{
  "num_attention_heads": 6,
  "head_dim": 64,
  "intermediate_size": 1536,
  "norm": "rmsnorm",
  "init_std_qkv": 0.0263,
  "init_std_o": 0.0263,
  "beta1": 0.9,
  "beta2": 0.98,
  "warmup_steps": 301,
  "schedule": "wsd",
  "decay_fraction": 0.94,
  "max_seq_len": 256,
  "max_steps": 4381
}
MLP neurons of a small language model. Each row is named by its layer, matrix (up: input weights) and neuron, and shows model dimensions 144-239. Each number is 500 + 50 x the weight over its row's rms, rounded and kept within 0 to 999. Numbers have three digits each.
A block is one neuron, or neurons of one layer that tend to fire together. After each block is what it responds to, as a language model described it from the Wikipedia text at the highest values.

L7.up180:467572522556534385552481510541578437479453491510491454536478545441615452566522497524511541481530448510462395497516474491493503517558497451577453485559445572484488531504500562506470548475400553535603469509473508543510449543509526487530484553587500425419365452590541568459513474439449445425
L7.up514:482497480422536525509566547487477529494469463482483546490445483512531534444495502503477590405526438570517527557523437390427520471470514507547444569544437555459517560420513547513500398528542499473541560531551518469461478589605517390492448587551478354532478594591649410496464481447449502472
Responds to: Mid-word subword fragments. Short letter fragments in the middle of a word split into several pieces, with more of the word still to come, as in boy-c-otted, acou-st-ic, h-us-band, comp-let-ing.

L3.up14:549443566535527474545522424459485432561500479556454485478479445487543537570458410555418417479527457431449430462515498485475526432457509444428575567570485438499516423483558573517527541457506501443493478476524407408496630513516541514517501477485536539450561467549586508484592460517525484528
L3.up30:517552510531439610483432462504450512539475529523492592463541485522467388558475389570453432570460467519496467392554468495500518439488483429491481502407442448498586474564525465522426408480528587438566484507517443423562567452495403486564421457508516497467540472557503444617545502522487472542
L3.up36:553548438515519516509524546459580545473585546474477535554483535494448515524426452510486559495526490425559462579497518462527506476555525472444547551525529426473536546518504527456497549531463605465524508526532554437477489520513417588492384441570565526478438521527515521448453420521543482570
L3.up352:423498542517506542541407491385425449598413398590521564599462562494511435484550552545494494524511448568481512476529539414581638493483442438575468523423459505545522436461581459600539510501485486485558472522505497485612570457479492442562407506523433534436497489592525484505566498507550424537
L3.up850:514579517525497516451524495527602477461436489566487479466575469470654424485546467559560502514550509486512474522514496467533469481415471530575551493564484458494476414387548468575528446484460540490577455478549443525475533449544486528621438479430593507470542538591532567543539580491521520492
L3.up1358:492514421454459510554363454440501510406484489510527502500540534472512434563546525579466411527466522491452490551482458532471560502447516507575502564433454463415406467499554467524458597496464487489525513568521396396540514535488405528467428465488465555431428428478493438507523495523515451578
L3.up1417:557474493439439503497412588462464470485463416503454506368511597566487533469558456578613500531553556556435472538416435412544543478480488486609453467508484393474480550463500531531429449483514490491453496557485480579426512439456525483529410532550540459431499466520502504445524471500449471525
L3.up1531:531552526500403498483480537463512460450520520506472515532401490522482458490454461561504497521529499484535379487455490454588555450442489549457494588489488391507554529497425464540468503460490530454554524478489442525484533389502498563486370489491536581326526519521462500445549529566540455535
Responds to: Sports competition nouns. Head nouns naming a sports event or career context (tournament, Cup, Olympics, season, chart), plus markdown table separator rows and word-completing subword pieces.

L6.up81:453436553512483517443451486499518496582408569567480544488519485448563537451497442584408398613613360506540427466547453492529530479472455520614548477503456386441427541418501502615526438525532526512532473471530553487473529489551487506557496498517549450494556482621553523469499556477491413398
L6.up287:461437511575511501577508475486635420453540456524518458545393426354468511553468538505585446504498478539634496475595479545514474465517475560562518433487490370484491500445547479494498582411452468467505520433497513550583575429601453478514508462533472449499463452510507454572488407502560407509
L6.up503:434464599607438561495502511545489451487451468530499543539602524434468552465525513562495492506578448522439423477501411477459538488487459488577400482479490452518487575456541440573441476504522514518608479515587411519501445606566442499548476496536466494488471569578564497467506426489517500406
L6.up1159:473533454495538440553442541537581497444418495532489406610490438407436517514451475555508492497450512584570463505532439498566513490559570506568516453440589444463455531527519507542496452491433526473495468503520503447535506420645455534545470448545521464564466526600546450530428516451508478465
Responds to: Reporting verbs introducing claims. Speech and reporting verbs or their endings just before a that-clause or quote, such as stated, said, remarked, suggests; weaker on later, after, and however.

L3.up101:548424469514473462555441459432532471514508432516311452517545449506598454513516522540449488532487559474604453572534587571449498442526472428485558570559589463491594353502505524370488543441436445544523545497530482467489507609557496465456526536456552506509417492580593495580443469552524439502
L3.up138:418462470532464500530474440521438446510567450501396493540481555469484481448537513513507531602514581468497475503463435552480590528532535409568476514593475428496517504521553529549436606467481488451491497494541489560470542555540473515469446432631491462472476415532556601500444499488560477548
L3.up140:447506482543554573500560592462508401597508498545389436533471480546511543482532579538434413443453477458526489507466474484407494472465485511449529505530452473478517445516588493502495569433445534471523469534535472469502533567646473481505529512469452543509477506525453470522404493552552442497
L3.up289:412468568573472502557396434493504501523453420552396496572528466521475489422465519527479559520508467496514493465511464523554550447447508425573522518591480517479479409457540403542512575521482497506528540532584474500560469458543456455530406561541457506477535486562480523501489547531570408465
L3.up370:480446468546571570549423469469509487474561448542473496544607379488433567414575500519472504456491584526524447550441423405466503481494540518476444500513475535501479481462487434556520498470432507466431469472507459461519541564528462438579501530629500478499582532506462605539536524464547465576
L3.up404:501459504519500537526545448511464457556459462520408469508498422514536509438510575526438508531409510411449476526582403519477557461434412499576517541534455410499475507529548398523478546424436504500458521508602389551535481511561533436520426537516493438493485450522471567436481495507592416425
L3.up406:508512543494483564509594516473456387462479510508496529520572584483415517388519544532452315518575474572438529494534615465475444499528470516512510416423572529469451473489609499508469488512494574566474612466556506555533401466619531448488500546541503484481441506510522545409534435515477501506
L3.up1520:494441493489433546528500543409530442458452439512404561535385455463434582506528517558435587491551525444503481589518472478484528502509558466546493441533491521453425399425617383504570563437439543528504524568537474548602496526603470515501397456473525501465476392548473543516430469500509458383
Responds to: Number separators and re-. Commas and periods right after digits, such as thousands separators in money and measures ($4,400, 2,260 ft) and date commas; also the word-initial prefix re (revenge, reopened).

L6.up45:480420433510477526539491462460461518566493499697490559453563512406564530522421459547417415586545531510461469470542573363527674497457492478554507446539571503488569525457487486543550496483471522493504582551468514566524513423450434530511565510533527487496580426589526470466453508516586473409
L6.up513:564482502468488457567543531435501556459487461513461535536434453532492503565497528566479480525513471493543527450517533455441561471492465460499631457530508428469482475502473515454480424452470458494445507494542452485553488428596487491455446540535537465516470421469578574534438554542553480422
L6.up680:506518391514502457557462558504497512473414519516486611463483516472539528471512478553504488569560541542455601516460435478466528489390408465530492371513486485517428504409447527442514548417479565520542456659521519549533545435547417536626521430483507506437478395474548547527515530507457414439
L6.up897:523456523524431556535441595392464534499448462530480549479489452470440507496461444605511477504544448578563450477533482397451629457486507533589470426527451473450435496484557513562463455516505561559429576562577418465509468511542447478450415509507542400504512438526581622537605524458625459433
Responds to: Biographical milestone nouns. Nouns in life-story prose that take a following of/in phrase, chiefly age (at age 15), degree (bachelor's degree in) and time (his time in), plus scattered words like number and that.

L6.up676:610478476447460464477476589476523399519487592508452479484477577539436545558490476558602504493568583576485559520490481474547604435545555463486440522440426495502558455519534555535491562448513513431546482533534477461518608555526421527543572504517527497443485587526552638493503440509460458538
L6.up1081:527425429426523550588445553448510537535553436552328512489399468503497548466505492543444452485565485532456526502517519488477591473459508417479494507506502486445452488476493561481554440402521408461418462621579422495534540569542442489495481540495500530535504495391521473525522542500544516532
L6.up1142:454539525445523504538503505513404543403487430512484570561465566506457486598505519540533501478589472471514532603583548446479595467483512449571503497474517480391555487434555508530521522428459529500457556536470494517464531514512437574482517460407453539456488445417442620502568480474563473529
L6.up1448:554491445450409428524567552574464516482523538490495496546571548406511539566507478564485508532498499576549462524561528497529536469426493426435458569486541414477493554468503555493497584418505529543427461581541498422557543525451409483555506536488493503469356441572491458558498478526449459545
Responds to: Preposition "at". Mainly the preposition "at" starting a phrase of time, place or rank (at the same time, at face value, at number one), plus other prepositions and mid-name word pieces.

L7.up498:468503479527486541577483491404461517544451483539469556466441525476498399458567501520583537565443606537579497525490522480578528419514547445590436462469457507477481384440463480584414552472522467483429479502516458572513486436533421450531456498504519498539452575571650422518535550562557308527
L7.up1073:458569407495538538540488521465455445561438451549508500465365529467484519511534579596479483500540507495481394528426458584498503512505440533582444503539436504502464446504609464538488499482446510553427479460468534449474519494489529523581438457494496532455467492500505494425571530524533475528
Responds to: Institution name endings. Final word or word-piece that completes a multiword proper name of an organization, venue or event, such as Film Festival, Research Center, Santa Fe Opera, Glow in the Dark Studios.

L7.up86:515533442512436496521525519465551506448453364492505553519385505504466371517458545511480515433520435586543458484506454470606530471521486437502472506386329512473513468467601561578456543495460487472459482461520425502524480500489455616517519440434461511544433469511501407542460515538457469495
L7.up364:516559425494474423532514564481497523575423404562491535458363550408475417446536564522523540565540483545562574513556475547593532510524521436534428489446431475423493502448591553573486578467506433502376529511507522541455501463520421546547457471507512483510432500564548509539455461535517375478
Responds to: Word-ending pieces in organization names. Final subword pieces that complete a word inside institutional or organizational names, such as O-il in Oil and Gas Association, Aeronaut-ics, Chem-ical Society, and Trans-port Company.

L7.up419:419462518524441484483496530497383606577452510492395521515486556504436394490576513597577483573616556537524513447393410467587533507499495453511457464492489525438524510541502455459541440419457521453431496522570387515497543498546483419481455565496518458479552515511500557522448595603400506485
L7.up747:473512513545490484562610464456518513548492488464497524560506553462470472484413529601543494483541542478568432471429485559493670491492502495550526445556513475496571463509530459496609512463452614488577491507517443573579604460546422471516533448436557460486499564492507584560459464580452475479
Responds to: Word-initial split c. A lone word-initial c or C token starting a word split into pieces, as in c|annot, c|amouflage, C|ornell; occasionally s or inc.

L6.up565:454568399523553592517561452585609495531592526556466428498468464464438582490521476536566493447454525485524570566521545455463560403585535503458476448450472492431489540465461554511474459523427524516470530411499518515419516561500472538581448561491545446547480530458537457479506391428350527410
L6.up598:541544496437447485531521516564431449569523441534422552533536542493511460488545467524532428522542544538513494492445451555435523443568456437478547437485517446511544501540490443501529482476491537481480479598531447485480503466505355490510381555549470458459542535433545539417451481496498442501
L6.up665:483535437468473520539495423533502453449548425583479437557397472431475502512499477504435424560534549526561541447482547505525518418503487520423496443492462572524547536467494451559614396479538516536499557498548490531554452464558315559476492547516452480480509517494584522556541569506468469546
L6.up989:370522452463549470512467600449479559404576501531386467550437498561467477552514464528469492487522457525538550482509433496603535448561516487526503508518387575552557500501544515484557470485467468490448564510518522416685484536601447535523543589454519517451521492455506542484593589513433489600
Responds to: Letter "a" tokens. Fires on tokens that are just the letter a/A: the article " a" after as/is/was/in (as a result, received a), and word-initial A pieces (Mc-A-fee, al-A-nsari, Sant'A-na, A-mor).

L3.up112:490501449511362486527406451510498539531481435626499477584530563486518467567396547515487499480436554467486584514402409484513456447448532489485477485440502446444499479411518366477525564499478526438463543542536483429565532399517487547458433502561409539475403454513505476464518501507526449528
L3.up386:500493409429570468517478523488493498461548489510475462573486554481582540554457609526538498500521471582498550557484588576452504501508459462596495563435402459470490436452489568484463524355533414520551544515543416462560435462535450540481514544532448479433500477488603517494447506560610419478
L3.up419:491519451531469592534521475493510514512526587526454481498525429518465418514472389547425471492515481446499412530481513628447518469621531466552455463456488459456477519415454535466491566483480495526516412566634457487498470472517451565542536487401597433456505434499572508479582419549543405418
L3.up581:518522482438491530436502529560495491521489548544434474503493533539549500550521519544579541515509553497504562487480537544505510461525563417465518619582507392501472456406516523518488456451500423497450502493514509506517449483522418548506480503446463533499449492472559505583456533527466460441
L3.up807:482447439493456549514412470558394470413544455553459444504390566518518534534463527533553558462521513552572586540540549463542562454539533493487507554492481465437531498470553473490465472502464495544479451546492446366526420469515558486497424557606443481522550493484518536640485464520569461532
L3.up1139:472577511483460476477474558497457536486441502496535504665532531490546419595486499563413467528490419440423420522574465514510479482509476385570462532449414442390442532450500500544436469419504431547504498556510424439552388500500523527545564533450498444493527448526554561501491534492568485467
L3.up1321:494466524472471492451440507506414545492504570585500494449629526484481403621509487556477432445557494591472546542435525563455616476517432467557417456478460457466435480442501560548447498435513475446481509501581529439488532483425432539572453511483494487402542491501540540501477554460506454502
L3.up1382:519454449486469538550431491470432493598422491539523535513459457440552364454427499582457484533445449523499508482536505554464599471534470491456541391431471457512508391507449498552565468472501456436524513551565516559533547440496536533606550482459599517484480424518541444461427519511563452478
Responds to: Preposition before an institution. Prepositions, mostly at and sometimes with, of, or for, linking a role or action to an institution or venue in biographies, e.g. professor of physics at, educated at, joined the faculty at.

L7.up779:402441576485485510431436577413460467535383392500459528486525525501552456516524499599533496505538479548513454550482493505634584501477395532587510530505517521471515516478586534586470491478508554514528473481499449506550536580527473548494459431433530522528421504482522574566494529524524445482
L7.up804:451510458482455475629420540416534458493474424527514537470546602504487502578469482572409516480546536452504509470504471498528592477496515513543459562460466506568538454494551473634496399515528497487511578472485493477530527469514385492556469538487563478536480536486498542524557462534590443527
Responds to: Encyclopedic label-word completions. Final pieces or head nouns of set phrases and infobox/section labels in Wikipedia text, e.g. Manager-ial career, National Register, Head-quarters, Pop-ulation, released.

L7.up130:439478511403572547636430532490572499506543527544415446468615473502512538521539465518494481480485510505511563649521480523464501466467542499494554476549503433481485524406456503520528514413466500469441510554592448437634572518594277478532457538425540528524504547564512542535591572545458483451
L7.up415:423422490461526443451520609522417513496549494552476448526440496493445516500504448546551447482457455546584440553452437407608600470464462513536503496486453417451545465435473481510511457467478488429515526493522493487586592476689436532541526546458514439560471561413600480569549544502497500464
Responds to: Source and time prepositions. Prepositions opening a source or time phrase, mostly "from", also sentence-initial In/Since, as in "single from", "From 2008", "date from".

L7.up282:470485503407491540524543466470552524495521401498387508510410539463514486526425583524427414524520525542476562449509546492446497445537545524518443470536486493505507493500484433576517459467497503483484528547560520516589419505558379448626498500476472456467514509507524465452453573470379471492
L7.up327:451544504478495552487505454380591513508591533489401497620508478429443439533390550570522389500479515465568465543522548442525581431540501455531487485521492509536564515495520486522543537453542444503469513564462431431518531573533467487551556454461453444427508412443535484549530487483502451494
Responds to: Letter "a" tokens. The token "a" or "A", mostly the article a or sentence-initial A, and word-initial A- pieces such as Arizona, awakes, Age.

L6.up593:462545472494537559549575492482549497490487484570485514534499522421483498498479470530499468583544444445454448572530433412464527484454532577565459433526494445495438484386555511560504466504474594678480472509538556487575478458598474497536500546543508417508558533615545491419489434434588429422
L6.up606:428530542523501531482487477537516534424444368541486545555592540477524489451502509525433554506519521488552571514503462557493587466474505458613491521532431574467451474413588442468491507432443467537550456435647445335472442494507480452547455457513491418445538428582549543512511525486551454461
L6.up1362:481479483436439531497511522469559522534545399553432549486464556439609503557446497539455544532579543550598509501487513507448483463455615392540479519427468461466510481523480450526509516456443521514536499549481429418574499511538526412563410521631444410504463535536471519504474419477536446490
L6.up1534:459523520552470616545470438495508452518493428573499481499553486467465435524529550552455479548577524550601573465498422470453571445502502484511525467527500486482457515439494462663415494468509505479506396403457477450511488574484396492558413513600452480511509434507551587582539617504605493522
Responds to: Mid-phrase separators. Commas, and, hyphens joining numbers or modifiers before the head noun, as in 80,000,000, small, loud, British and Australian; sometimes mid-word pieces of names.

L6.up42:460503462525503496505553515476503428459467514457460390512516534415472530498530537531481557405600517459484486536533450546509475487568522500535512533559545543478533507477519597524549498458473575556457505553575557400495526521525465462565444460508551503481365569495483606583548484525429458457
L6.up133:523532500589531462468546586509526378477484445520553486562527580478452609481511598539530519460526548497407569570405525483524481443433453469391539413526558503475587458465482527446533485439405432420482468459475549484561546500619453397501486511590571538484425525446468514465517448504508531351
L6.up162:438484555509455573530512539559475416484551419520505456523393610476517481568393592563548510464619483599473508590517519514595469436469506445577374507533514506467491533402567486548529532465480578520496394532442498595555429519544433377507491501475483457423427502506495521540545449452473491515
L6.up827:482503457524596460510514590448545504564508494534477527553562472482491539573452653564445504494539521609450464516486544453483539475423512522493466418547510540481494570506492554466471486500487489468447539513533514395550590545534439466516496466509501506540471574510557493580404449539546489493
Responds to: Second piece after initial letter. Second word-piece right after a lone initial letter (often G, g, D, K), as in G-as, G-ulf, K-as-uga, F-as-o, g-ur-u.

L3.up20:423499523526487513494482492565537398475522499512484461490564487531593415506532443529429549485505547532495467562396512496482530480526552419477516480498535530519448498490460468475502483474289529524489510424610483474536539452517485489566519415531535501516481493609541569574507485518535441476
L3.up157:454445493499550547524493534494572428482483424511447479655510494475485540452448470518525493512470456481474482606523586508551479472591553431500520595498484502482445487380513497461413432475442545495432508452590514470545469441624472400476512565527520486510397424496511500564534434470530491419
L3.up686:527475552509500467483483542462478483553456541518464479522458542435504530567496514550495533496486464519489451468564492541499509447449500490514475481541534456418513503414540554437440469411484432547537483657465421536518516505669553454532525506521581505469542426498460481603452513574606468500
L3.up978:518369448479478542518476527490639508570505555553420567562547490501445485448457549536466475504557510570471439557483515410407570475461464548544447550486511503485505514419551415515472494526442552495477487523488580511527483521512386547477468484479494588463484512452528519492401481485513458504
L3.up1129:442469498551588438518546559473590410482516482513499514530507368449529497484537507524491462442476464592536418495568522439487546491545517474587422422498609484461502491506509485446487593501400416483487492458448448506594498518602497526470494489491561506523422454503480435560454567527543493500
L3.up1379:463495449514574462591489515496520463536436501522477488467470489438494477486412593607576418509510491525549529471489501488462627487465477457545553420453551432455453448468526453495450566494479512436527525569629356473447531519588518472485530486515547457522449558482517471601466508543494498423
L3.up1482:588524530472515514539505461550593527424530549524510456559512564492535513557511425557504579495556538526536474516492602489524619472561450441564488574438530349418511553484501543488435569453458499484435507535509495563570503583518492532541438488484559571508418552521497517486410463536580454507
L3.up1492:430490406537519470548455586523569538491491538511473563478460457419474508421439631547506403487448509491568459538500610408461536475555520513493537400489513535451480460453518393485506528440498447517513568535561552547576473470642512413505514523511523513473513515605581550547451489553568456477
Responds to: Second-syllable vowel fragments. Word-piece tokens right after a capitalized first letter inside names, often "os" or "o", as in Y-os-hihito, K-os-ovo, J-o-aquim; also weaker hits on where, most, much.

L3.up383:481499512468535562567553487477435499504538452520409478561492512488419429425459541521570488500559486474607446486489351513581452518535417490442356507536503518512599545466441446486527457363509549548430530553633451439514503509503384471504565556506508534417469529518509552456562516545444466486
L3.up550:472486526487482477564430536456548520516497474526396524451578421484436521479508494523476495511481491602517519439550487453447439493509496606555479420490486492490442491473556489499570506477487442439417369532516491492471522541476429476567478471499573480468529498518512558515558512521578355484
L3.up718:549482350595479491430535584481554471560567459495485569619395481422482480461498593581505558473550585558488482514471505513522461481549532354519421514427528471543428499547468504526528521474408512466487519531535480537513582409521369521594432498519578553484384485561475508513520512549491425426
L3.up735:476446547494548489584550485538461380568501430563439457558456445415464492451486558521534519518452566599543546480531494519478538408481413472441504505534469439508554475394480493557478604422441554446467441534498474529484466549508453529567516428513481527438525537513541441558443500540526465503
L3.up741:522486361484523549630535610467551555503601454557457448544537545453454540439471548550492545458554497449470526542503457494470509451522462501454549448524468481498507487445497444454577479507411507509430573628643417443527526467465372600542497522468436554526508482546516549512490540541558463451
L3.up1017:424541569510472555527512493496499545512459368534463453509453451478407509474415450505551520589456448527542523470505405475502623446522568423462480568556439469473524514496519437514541404480457517560476496498596509458542428457558430516539432525569513510511496483474567518553530467503447502472
L3.up1290:449500548501555518514503484529542467411549477542465505535445505543443529478470531542549516490559566464489465479487518430479456466550509530479529515441510468440518462468464528560458479439448489447495641551602472499568605492532531440451533555577505459487518491399514522476476527573551508524
L3.up1455:470583427427473537457511585524436481487481532499453472615512550462520413448445498539511482538516448517487453535555430513490504473540476383504429499427498489470489568344521528522511496438454584541433434540513480423481495466481468514604494553439440518533465521516547535523435458548432495459
Responds to: Indefinite article a/an. The indefinite articles a and an, strongest after in (in an interview, in an excited state), and also word-initial a/an/A pieces (anal, Allen, ACC).

L3.up259:519508535503494499515464487502448493479509410501307550499520481510473483540509473554509500492507534516499595634448515508544433457492459472604484432596566452448621481388492491501453441447448519522453532588540452567505561518563426514456509448445534482486523472470546504535493500558443468496
L3.up559:474466560478450461480463514415469421498478441524444513501517518468506498501555496519551444617581600499467398558452550567421538494455499461571452537562539442493467504431492505546569466458480456623481499516496474535495524445507546416523454531549513450470534467542570506495462541545539462472
L3.up595:497442438493537529501529503466546470486498467524466460539492615437514547481550460530537580558572527569466508574506445510563506464511406459579516481527480478521484488449507449597494510451511605486445444526493474535459512499471525485521518485544478522472506498508546510567551517501483484438
L3.up673:466468452467464464501440460509508539440510472544483525519540449524508478495546465562513530556504495503472489599566501540505546461478543394503501409470456434435534485486463550540483475449467483484462469572438482460464551568512526538509439524433528527514474557540563573594500465519564482480
L3.up747:523487398502478427502382575553539517436511536543419436463569529533537567584563498570501516552532473526528482601453431566538525422452505485552604532562495396394515443478457557363477615435464528427434533487509418452471509488505495498513520506458531548367470463461505513579401476561453495548
L3.up894:467528491453565491455404474571508493493481516515402456544488559420430522515521439554454530504491582484476407574455515529486508501524505427482426438508498516460475523456509457529461555501508508516508470559551519444445496534505441414512550577509459495448450522549551469460425431506495476516
L3.up1061:480500557424492530474453639514495517482460563518440476511494616492501459492557473494543461601557487511536484564471600502527545492449509540485477488530543541497427464484550520561503577577425507519457481526566476524547507455491526495576474427521520489442391504469505547556464531523521484528
L3.up1181:563438501428463436557473567488512524485506525495487451497517508449572569540552555554460467555598573482446454542472457553533507460459565553555561560434384436463410497438506570591463531482489493493503508555504498483474471540465481461605523402505553485480477528486562486563468446509486498543
Responds to: Predictable phrase completions. Fixed-phrase continuations: to after According or due, Ref. or Source closing table headers, and inner word pieces like Comp-u-ters, pers-u-aded.

L3.up166:451583422496580522465553449473416466387403451484487539472521439535531442530502499553502397419558413480486552591467488484458496495511540560493516447482460460515473440511623477534415515494459463475561480429476504421475609431543551541572463464481518477472449586526523525478517542539577444510
L3.up369:512520450512535522503475577542621519429426435530488510506622502518473367524506501510466520524517482580495621517590488454487545446507518536521564499464501525403532451451562493611436491483487495443427447499544498504486549464456487571473465537548482496587458553525532486527458531491542370457
L3.up388:478454517475447537473409592497538518557461437538490455522499570523521520466455565503538463557486598569528451498439477537537476476462514473464487509511533461504502552524451421563492481525485516478542473504535512516456534513477498543520400551554447413508489518470504511493488453499453398438
L3.up600:463522469466446541498474529530561473547427456531524567393433514509511407514420496514487480521541495511614503510473528556436631459502570439574507517496453483437471570546627511690386494510503508549491472485530504527523609465514497488487432529427509463490528455507508455486460498497469480531
L3.up739:477457563451505583565522413506589519475515413524459574489475426468529497429536474522462569476595584469560484556485497536505503462497512426535581474416506492425544481521507486586410530487519491482516502543527457540511541497452497513527500543510484368542471582556585529500417474511568486543
L3.up896:488411497522447539533422427461541501453436539474495475585434508497501414493451527508476430542471519439583510512428505521504498458445509519528490467435469490395461426534578447586442617481540500450501462461486482539529596527483492410514352426467527457499483516388499510434543496457511362526
L3.up1188:474482564572509538532465503502481471430497534599542507481439459451400359633479498522504360566492585537576559474494532532524518455401533458492522403556497498373525430439534448539498512365466460476460527499535415545531543535478444452570526531455495401514492475490600436482582509511585444513
L3.up1315:454506542459450500535505544491591415513476501530480466517513500497545503591435519499510542480501446486516535515517428530462523474549480425581496417488503477409578384478569501581436533478509421442457458494575548546480584496501442512477495566513450467510422548483570561469474533461485483510
Responds to: Word-final suffix pieces. Suffix tokens that finish a word split into pieces, mostly adjective or noun endings like -ical, -ary, -ing, -ime, as in Statist-ical, marit-ime, Honor-ary.

L3.up125:387594428477394585529438405513447527453510545557463454508449573491473474518497411524535505631532515496599491495467566530600645481468628394539528513432516440396571475496587491593474555493472555526534579536480447474511540440540557405559442483463404525493534470508507491570502506515579489460
L3.up145:495486541468526555583400498445516506511518456597501544404523485416446438558476538546403416489530520549496522562527500342432551480477584516604534451530460470501449389497512518527463446435525469442531497479500418412469504508578519485462496487495460376513523497530609484541455489519636375465
L3.up343:446541434408532525570523482544599533401475504571538456446489486405527484433450608541476464575493474493506503502547556443513526472535539563580530492431519468468505507489533451562491464505510530487540501552531476480484517492484551567523492554531536434468493605572521503479484460472518360578
L3.up514:478411479506425474527400482418463529462459410604472583495506402480401474461477508516504487524497457563501504427451487496518479467502485533554519401458507527454483404498565440578504452479487451562490450460520471527452494550480531423500470494471462507509433445517484570513519508508525440480
L3.up664:483489483486451510514411517541560507491477586597503471504461476511494512495439482570550425578473445613455511520621566376584479476446538540542580418425483469495584508486567463647451512512548538533526571500509430487517501408473485492565551602588423431466463559541442530475574486516548506476
L3.up1149:528542446524460458499371558427508489612386452544505546501535457457603440478489511597466419485488479603444423561514496460572477480552535497537506535570557479475483474444437513433586507461479488550504524490595385467471561510523431509522590543520560472391439421597502455483488483525546452530
L3.up1193:521517495492367529545414500483600511475451385507445567448454555481561435480487551539522419592505425624538498503413411465479629488455473467559476536522417468500538523499526439489470564483450501446496498463514398502515542469465418494499474502551446437437533498551499511461555496547448404548
L3.up1236:441543515472438503572399487517446491530434524558490516485433442447472466606477495571482396488484505408467482568547486389538647474557568418527519478407451468458501379499544473542460462477501555500474490559561425536540523501616438460524508522532533413521405498501603477504538496533620473577
Responds to: Career and domain nouns. Nouns naming a field or institution in biographies and sports articles, chiefly career (coaching career, Senior career), also football, military, University, political.

L3.up192:497507519519512491491496517510534463493527412507504504496477434532464455456584481562520538533616531465477401518504456571593515456525497483521477446434484495485449521520472528399492506572441539562515509575615438388458498541508580393523450565482574508423496539582577431533503434475447472432
L3.up285:444525450536481522476475461501442315605479474488432487507551464470508506451496476539529526534456580431543462585498486500451472505464542431461414510531518425444539505518469450486468541414493503525521499568561481467473582452476475508481448551639411495324447488585531414487451500476419498599
L3.up365:578522444511498552512483540511486383440543519501499442477463464492481551569582436527598525458576544498501483532563593528391461410489523557508395482434558567420499440551422494524439489506441506612493515491563507547550459507488436554602439460532618452500428519554628449574521496429593452451
L3.up430:534495508499578575462412498505426520506517574517466485529539351475550537555520486548503403447498509517509534578506552427543455449568593491544435451509521537367508513478472600554453450435450519524473496454500529468511473532612520434507555555514558370519532522563590463513538447449532464501
L3.up528:525440484564482466539537492387484527533522537532455557519472562496563496495487507542493572429570410400447519444446426450529653443484559424510490445399491380443421444520463543491451502498450434485477435591526527435518460508558420516488371563518471502493497371523567538483483505473534465464
L3.up813:517608479554545631532499377519464467509560470530469485478484453472384526526460405545570531499459590453474551514513513454451494474506521478525479440485461429462470472520435477491424449493437555524415559545507493490525535547488517421541403487556494321502464538460598385475524490459541478506
L3.up1050:500498486607425562462421491471449520569511487555491543492433396466481546473458464530468500491489448486514385469427505474430487452538521518620467471451438480374508542489462533585447457465504537413476477521512542474494484513456439490435456592428490441532557512511636385460575454506550484505
L3.up1278:553593481498543525590535477485540401445589462548459422500471574463522527564503467536480512524524444478494547539420495543479613429543604419523516467428497514385424510463511533453515389527363482577338543541558433495400539475561479515559508494518520380485516471509626429507520565500504470469
Responds to: Mid-word subword pieces. Interior fragments of words split into several tokens, in names and ordinary words alike (Venez-uel-a, ac-ou-stic, sym-ph-ony), and minute digits inside map coordinates.

L6.up296:397474469504482561563444527599499574510507544584460460563482540479527410422571521504525438558482646551532434453455472503540495480478459425523544573398527409404513507516527528493476531462452458456474433494514439523437508551505513504438486579451508484494475476512485460567388499455389422550
L6.up482:421505550471473533509491493541599509515490519540498573465585549483581509464522490503563506506492511463528470558442475456474510478549635422512562546553465512507535411527489549515532488500517469444522493450556477528592445524519487547487515590462512484482414629504474463500463539459465459466
L6.up590:458480499495500612564422422592605494550513490541471496518509451452496417496548475497473499553583580474597548445440464469484503461452478579494546515588467490413601431436533490486472542505482556435546436541491430567521483523505502509522476496478458431536463534468520414588418488463552464526
L6.up1222:520477548525457461498497465416506509578540596532484517560527458471492412526556529509457420584518539600516463480515529405478514481497503466552458416497479457386555514515573605528404547452523483352512453601521449559501486464432460483496503502533510412540462496482483411485546526500482469418
Responds to: Word-completing final subwords. Final subword pieces that finish a word split into several tokens, across any topic, such as filter, excursion, temperate, earthquake, scenes.

L7.up961:510491497481507514524508526449488545515554527596524518457411491433547425485473533535528516551557433502481500613516560544483549388425573462506518514514439454466542529439537531527476490389521501537506593575546402490570503494538401555529452446472511462487447472452419565568505472502482463483
L7.up1135:450518422495486529504527424503478456549574586514424403547534562480579496509511592555412383559472536549433517579549544519493548477498504481497524484501423535455542481412479593607403491460488457491464565531529406439501542536531486475470473520436453497443528419492434491541502551525486499470
Responds to: Locative preposition "at". The word at introducing a place, venue, institution or level, as in at Duke University, at Citizens Bank, at Eton; also of/for before places and sports-table separators.

L7.up922:487422549532491624523590437547470512502493483600468508546505522435490535406490507545592509510560508501493480482415420520536626477513540570443453492489415422365558462489526520503597446543541419465518573481554492542529500470521546546529539582510538468530466478564560437562444468482498445411
L7.up1128:542445510526499545464487449511475485479559448535489491528505540513571443533430549511469529559496454487475525599491478452498535484473534557509462524525462469384421489418581504495519539446558387545584588460524429529496528603489554450478494530546467556522491454602486544499414395504480438449
Responds to: Sentence-final periods. Full stops ending a sentence mid-paragraph in Wikipedia prose, usually followed by a new sentence starting The, He, It.

L6.up375:549526507447540484487471578504512468533520472464497472552549521436528567502549404551596524506520618403504479631572474530473520475490542473522480508507504475550424461579390535489440464504474522552503506579563549442496568543515524529633530556468512484493437494409532503553498599461507481481
L6.up612:492413459513514501516527574521414402539549429620455529443573440488549526538545412540545627509560547479501549457556545548483493458437491446502482417554527469483473496490431523479445481480411603586469550488465457505505519513476491491574462499421457527520545407468480554540548452451524440473
L6.up860:526443526408490487574523555524558545517579493589526535520498515558531504459592480518579526588511598458489495564551550501457545411622484503562505485504510485530494537505498527564495474472480408510453495527490554446571555513513535625609501477568478496454512574509502467524542488467505439519
L6.up939:534502478543400492558517546518447488528489452489460456482544493499569500539535566514478551487509515465512584569463485475409550488513443433448563437515419512457523479532530474706398508444429570503542514516562537411540513474533486587577476496600485510501483497545480448538535472506440486456
Responds to: Mid-word fragments. Short word pieces in the middle of words split into several tokens, often ahead of suffixes: reg-ul-ated, amb-ul-ance, conf-ir-med, cele-br-ated.